Weights of a small transformer language model.
Size: 2 heads of 64 (1 for keys and values), MLP 704 SwiGLU, vocabulary 583, 9.41M parameters.
Architecture: learned positions, untied embeddings.
Training: a variant of Adam for these matrices, 352M tokens, 10755 steps.
MLP neurons of a small language model. Each row is named by its layer, matrix (down: output weights) and neuron, and shows model dimensions 128-255. Each number is 128 + 32 x the weight over its row's rms, rounded and kept within 0 to 255. Numbers have three digits each. A neuron's up and down rows have the sign that makes its largest values positive.
After each neuron's rows, "fires before" lists the tokens most often just after its 100 highest values on Wikipedia text that the model never trained on.

L8.down558:104179165092158142160120129080161117101137084102132114112157190139105083121073119152119093160162135144158097088134108101113130156214047130126156159140101109100104092104146124177115163112112141067148132132171107108181110114123105132146146089140132184131139110084106109079109118124105022097113140087174088139099132135144122104105062152119126096194120084113112144158143163109129131166120
fires before: "s", "est", "ent", "i", ":", "er"

L6.down238:104147143102157158114115169149074071103128134177086096086163097111099079181132144135086154131166155205181132160106096119137138119124186108123124131116114117113106138112232137147124178204102079087177147091117175169079152131160167091150086111133187169106142151150184098118147110159152142119117087147087067153172156124123125139106132146093114140105119110106189151143121162114097112179161
fires before: " |", ".", "2", "7", "1"

L2.down483:117124054161038156106142155071150121080148107111123091156149085118146116137117081174078138139143143148169159118125105091134104160102189120071134099146135044113119131171139110085134039131147181120147151181134145092088103104158167142122104116115113126149147119138133159154149087139126140150132075131113117100098128115123165129105069154105070156089146157144125077110166049137177222150121
fires before: "3", "2", "1", "4", "5", "6"

L2.down121:135169108137113105118111077133091123143145166183160145113099140089098133123118120193151145106122133079107129157087125142127092105147123090109104144146174122103135105151121162152139182086124105073144109081112122074194129129103149135180122128112165106139107137118184111137132148162131151103123077134146118115166130133071128102111129142112143075217136161192113126101117128078155144098120
fires before: "er", "re", "o", "i", "ep", "ia"

L6.down241:118123151136137067096130180108092157075146139116113150121147163170151073167112108168166112167159093126127129082165099141157166099072095082058089141152149124132148160131090206121114164149145149160129146114169089077111193107075132054140125170073167141079179143135154128170148162164076167098132117140110067163105136135127138174066169109159066111143118177103129094200138143176171136139144
fires before: "==", "===", "I", "A", "The", "O"

L6.down528:133160107147154118118086146126099149086114146117104130108078135134127056161116152127162105159180140140137117141200105138106144121101147139112200099116138197081123082148073200153084161107151105106085180158118119137239138140135170116115100125071164132162152128147179161135072191099068161112131096125156080083191118144181112108115144106154124159161093159102112132134135158147114131132143
fires before: "=", "==", "The", "===", "-"

L10.down320:115150129172129145104100113120094090119148169147125166177143076180087154119175134140131134129145082144140129148100162119140120131105157121111181143128108112144096127129104127094112110137153125079147169113103116149165136083140063097110088094109090060164051132100141066173141160129127076158099169179099151121164113097117151163110134145101098231105082140116071128113204157128056133114164
fires before: "\n", " is", "S", "b"

L7.down631:125102163126104139132113173183099166188130104157139078144136153075177037111100084108045130084159163114156184154118060148098131157068096130076131103104129138107117134123149062133085093140093117134128151124114109214114133129138214124150169093141136127159102129124140185055137115121160158175161124102178105112178108176109162127140140133140172097107123112110093102117096151084106100080129
fires before: "-", "\n"

L8.down226:083118127050152146143088141138106133115118188126201169114146080174140123167068191150142122176108148139176096106040086072126148137155146136129194143097151154164142145119121153095120201105149098118133136107114093135068091087124101127109169098155141148181105100085172145105066187098096092043124111152148139144128124149114095149105143091150105170125165153169099136057067105062156130149124
fires before: "o", " was", " is", "en", "ro", "er"

L10.down557:115208141141101082076097124125156185141128100148117174180147091145160144106119067134089030145147198140161148160164152189110143083076116139157121124137159114154210112140155104137103117096072133116145153087163164136160115159171155125183118094136090102116142164100118084107092123133122113075153122091118108116098126125110115195088123156068090121157148116127150150120113115164092144163073
fires before: " |", "on", "u", "h", "k", "er"

L10.down379:113143143156104123090092147138147099174108069104123097153136099164149143120098084108124107121126110176082088093125125128115098176120142117098228132149115097144190074178135170154137069157084107116165126114156044074098133129144135130123089163097146118110107108158133130121146190080167133152053085153168131121086120149198104094073178114132163137099100125123208093158117105197115151166122
fires before: "t", "p", "amp", " ", "per"

L8.down662:142109100112155112108125115131148148104112119123105148248112088170127129152138129152143147161151098092173201155155104090188091156087120140134109164134078092131134110060209112180133172100165103112113136212133150156083132105146070096167170129086133128147105106129128082134103134049100117174105120056127114182097160093143169097144113159169138166130178160086106131143142073068147141098165
fires before: "\n", "-", " "

L6.down549:118152126070098071114137097141115105183133122154094150164128110115150132097074184151143169120125142094054098110125110127135184146094156154072096134172198157076089149100057134123132110105102104141152187178157100155120123124159134171071165057067102132142196118068159125115165168123148168106119125113142112137147150185080197032094115094139139116134154085145116066121150159141116146112140
fires before: "\n", "-", "|"

L4.down98:125111141160114138169112119102149183108136108102166142147106114128123125123065117121156167128132153122175109049128154137112094111166091131099113116188112111105172039064148052145127050173133113198135110077073144104133151185154121118129106114144048102143137146124108127074166113123090124128161146134128212073093163136137086130175108120055084109099173135125103141129121070105090116210140
fires before: "ing", "s", "er", "on", "in", "re"

L4.down249:110192159097154156168126149157171083184125129139109110122120159102103119111131117110163099128076161103134168105127157134063166130176165000099146065135089086091083090160121094160086146200171133162162121124134130117195132119070173150128095187105183085099134100137100097067142124128066152129116142134197084135102100129151142127109120119116178168197129205097130115098107108135135157143105
fires before: "ent", "id", "s", "p", "h"

L8.down581:132093133149108079105124190149156157106131105111130119099118187150116057141155189104093083081176125156104138114088114110133124127133065087143118104170103023096138128114141105148091144095136131133105116078087125168180109145204111185102156154141071088160081154158082143127151094159094159152110129164163104069102118110091115185135203111184101126113171053083137121130180120034095161125154
fires before: "er", "ic", "ice", "l", "ter", "r"

L8.down83:113174088137163147141173116161150097145120154128153184144152074053156214148132146149136123093106109161109166105100109159047158113114143128139131126140095147143131118137198066105109142130126117140127054155077153110091087136071109141129043104169151099141133148131116109105160101134135134123142161073127138084149154146153123155138119103084164148147128120141151087208186107130147140142222
fires before: "as", "v", "w", "f", "g", "t"

L7.down58:117105100135140152157149105115180147143150157140142106135130115095127173113164180136141071123105140070106157134147164129149164098157042131185120141149084128110099126066142100104100115109108096090136128195110145155180135124099120161133138136151091081213098162115130093147104103106148093127148155115105202148156149093082098108133122136172092144132149073103170176088105111096142104043132
fires before: "\n", "=="

L6.down311:125096123157144127161161130109098145040132166110064097108110190148154104179136118147145102166157118145160129140148127119137140101080127089087105082155143153110146074165100213131104124176143127184142068115140082107197155088100145115143125098088188104130177141153160091151099158105098119149131084124140087088136107147158086149085148126139132104110103179080164092144106116185215118119148
fires before: "==", "===", "A", "I", "=", "B"

L8.down529:116144129089109115113074168093164088161119109201097133085155144158105170150101149098109134139148138069154082151155077122116107101143052177127138151106103159116185091159142063077111112132120175103173141154171112170097127099062109144125197139154157092136048110107089222065112119186167153169104083110100145106132172124115145129123118082155178102163134104091105155100089162165093153149103
fires before: "el", "\n", "e", "iv", "in", "er"

L3.down602:125162124145107159103133142115106094044115120147119159153160185077159130114138063147154136132142165089164067127167141122198105096127109096221151175129174123157104076110183187122096109071120132129168097099161138102077142107104089135113106079115083144113103135144119132117132189159149110134161159109156122148113106082162135134082119162092150110142217135142158143176164089089135144126177
fires before: "orn", "e", "ic", "f", "er", "i"

L3.down211:133108151114131181108120169137121114128151118104138126099130139139159166106150113084114162117154109135098105175129114128091113173111101156127115102102106133124168116143195144193083080103102119105145098106079114090101106153071190148087123148077134106185153105154167198138115120065078146125127071122131116142108103138145142129192120158104127121156083138119074108143201151125141105160167
fires before: "ver", "ut", "p", "per", "pp", "w"

L8.down698:122197162172178099086072100112156109111124128141142127177073128142068175117095157201133146098133143187163143127088130120124169168124150083104123182173078160087128170150092136190196135149138063160167127173080133161127115114113135196101237105099086126151128107143127112154140110124143155147133152112119219171179168160118120156130131122131135165141205085128144154096130128128112194074106
fires before: "|", " |", "\n"

L7.down197:125149140162118124133099170110131127148148110130083096124092168153088130141122089185173161130145146162160131105101140124177054072118092095085083146141090136152103104144143099147140135214118113081064140155140148136155189130059105105165112148151110119140133117110133106167154110083075087110074117135139087190153161127137090173128103127167146131146131113110132088117166126179158157060093
fires before: "at", "r", "er", "all", "e", "ang"

L8.down346:117124122094133122136169155171127176118145178141137160098126063107078128098141154125104120161134135080155166148123129160193092129125129119144109150097078084155161151135176095077065117123118085109136140139124103105189167178171115126124148178154090160178162154140138083122071169114125099146159140115118159114209120140050124164101145168106172062133154047145118169172122134079158141147138
fires before: "l", "ut", "k", "u", "ed", "i"

L4.down338:136079073125071189148128082152120094175112164126132137145040059127122133103153143181069107123108113123158098151142101176193103096124142099104187164141111100128137110175117136142125130127109106121116164112118179114163132189083084061050139147069129161103078125126165104129125115134127148130156185175118135161105110184127088120137163121092163145132097100180090155124112128113132108148129
fires before: "ed", "e", "ing", "a", "es", "c"

L6.down331:112150115206076199113122192109103101083116143154157087104086181119111125177120130138148101116159071133153134059090143124106118117136160121038090120140102086100112122123114160137117127135157096180095084115088143203128061120137164062154137143105157158114153134121160133143124110085106091126104100167163106111164146161127143148124127112125125162113085111108143115133160138139157132112175
fires before: "==", "===", "I", "A", "=", "The"

L4.down163:119150127149107083089176112148133131155126108137137101128109106064096126119121124159112153143084083104195120063085171152121099118127093190114163142100092075128110166095077107126129164084144145079117103129076100137133127101102147173158069127136140131137117147151134179130097050073111146143108119134138139030112145167069141168190167094090125168131131161140133206131132112065176138192071
fires before: "ic", "e", "orn", "er", "f", "i"

L6.down78:136115119169100104116162170073121088129110187152090095125089112124113136169125121096076108147143069201164108155162138124210123151128136148073118104157124096154114155117082153112101132143132090142139122136127105105180114098174171138114098203145201153102146123130214126101191119157183035136133105143148097115132116146091151095145145130132095120209166117146115092155120163086156153154142
fires before: "9", "3", "1", "5", "2"

L3.down674:042043077087183103126191159103152121129127139100136120255112158061142108133157131086129172156135061134156147133110120105181108130200113186171099203124055114116153115084157071106120150113126106109075132151119170146167118166159137135139173139141123149141119076170152111088138156124138041104096129168130144091111108065127133121089112187075091157161151079103125145166138096107178078097148
fires before: "orn", "s", "er", "ic", "ing", "f"

L10.down463:104125123088140129112134109179111178093155120112116088197078151128116158133096144126128132073142091147128120143101099179180154140101065064075106165167105099155127092195084156133208202179114132120145142161181118136132095146147163186088157086137163102112098142133109120115201148123135160117071185095073150114146140101110150132103117123136064070111142155113142103077092126118143097142089
fires before: "\n", "e", "ue", " V"

L2.down197:111117160163102155148152087138128159127140103095107142172098092153145126098096102118100147116135136099140114161061109127115085130147173155129126127142106162069098169187105133190083135092124134132094194135092097140090185179125097088173127112135148104152108138132228066125172103141089109153135143090121125101055173105153072154085144143146127101137128141145173084133147110085154147145177
fires before: "s", "ce", "a", "c", "g"

L8.down444:140136120134128102103142129132155160184130119146134147152121082129162132120135113098119181051126144138121219168164150181184101135048144075097132135165069104136141134134180117175141115116157070155147126175102135152090088162093124147127170132099134117069098151102173092123131150097168159127130181135102201135129117139116131139137149078170164101096209091083071174112138097131130162061161
fires before: "|", "\n", " of", "|---|---"

L10.down529:134134099108105177117100187119144163104176075144131157145107129131133121115109178102089134113166117147155162179113153170088121071137162190134150129098049136136101123130129135142134103089139104111111206150102133206132072171125087091110160100135204116125105123145142063094115088126129122126058134073145109120163161088055206107185155091109171174126094095104137175104095160147081120134146
fires before: "\n", " "

L8.down249:130081119103118113164188061157106169090099135094138121069142082128131129142073137144137111178070109093137111084096149125095078157138092067107081110141152138148120109125095101093138111157178065132161110105095092147094115154147144092129144173138105138152134093118103154182169121119178075069131181095111125121093160139115072200061147115094184152119130127124138130152125146115151121128150
fires before: "al", " was", " is", "ric", "or", " A"

L2.down645:125163119129120082076101082130169136118145136214156119128092131160162122146083139061146121148088220063186127160114141128153117124123120171090054129179158127100071127125085121164135176070143104093124122125163112160112186109135144128154133059081164146189083144055157158123128183135139105100133023122129111116140147168183162135118095112057169152185166133123116141122158110095098093188122
fires before: "on", "ity", "ion", "h", " and", " to"

L7.down284:099143176121084113149097104131101127135138107116132116078159100120060179117062116189158113162133166114144103182157145128116137046119163104187094140122093133141049140189156084186125160157105122108140048166092131095102145072059093101160118136164104131141207072158134084157155116139140074153097112136081135156147149134132088106158169094157161127151153135167152119168174124120046127101139
fires before: "e", "w", "er", "ter", "at", "g"

L8.down177:115156187181194117146110129036138109134232077109115114105123111181106158129103173111110174157142129139135113130103155177126140107170165099124156155132079185082133094172149113162151112141137090116145152115154115098183126172110121065123076091141178175121085105156112159144112119094116104193128147148151144168165053179094182118127150125085159097098145091117082094140122105092132115075142
fires before: " |", "\n", "|", " ", "9"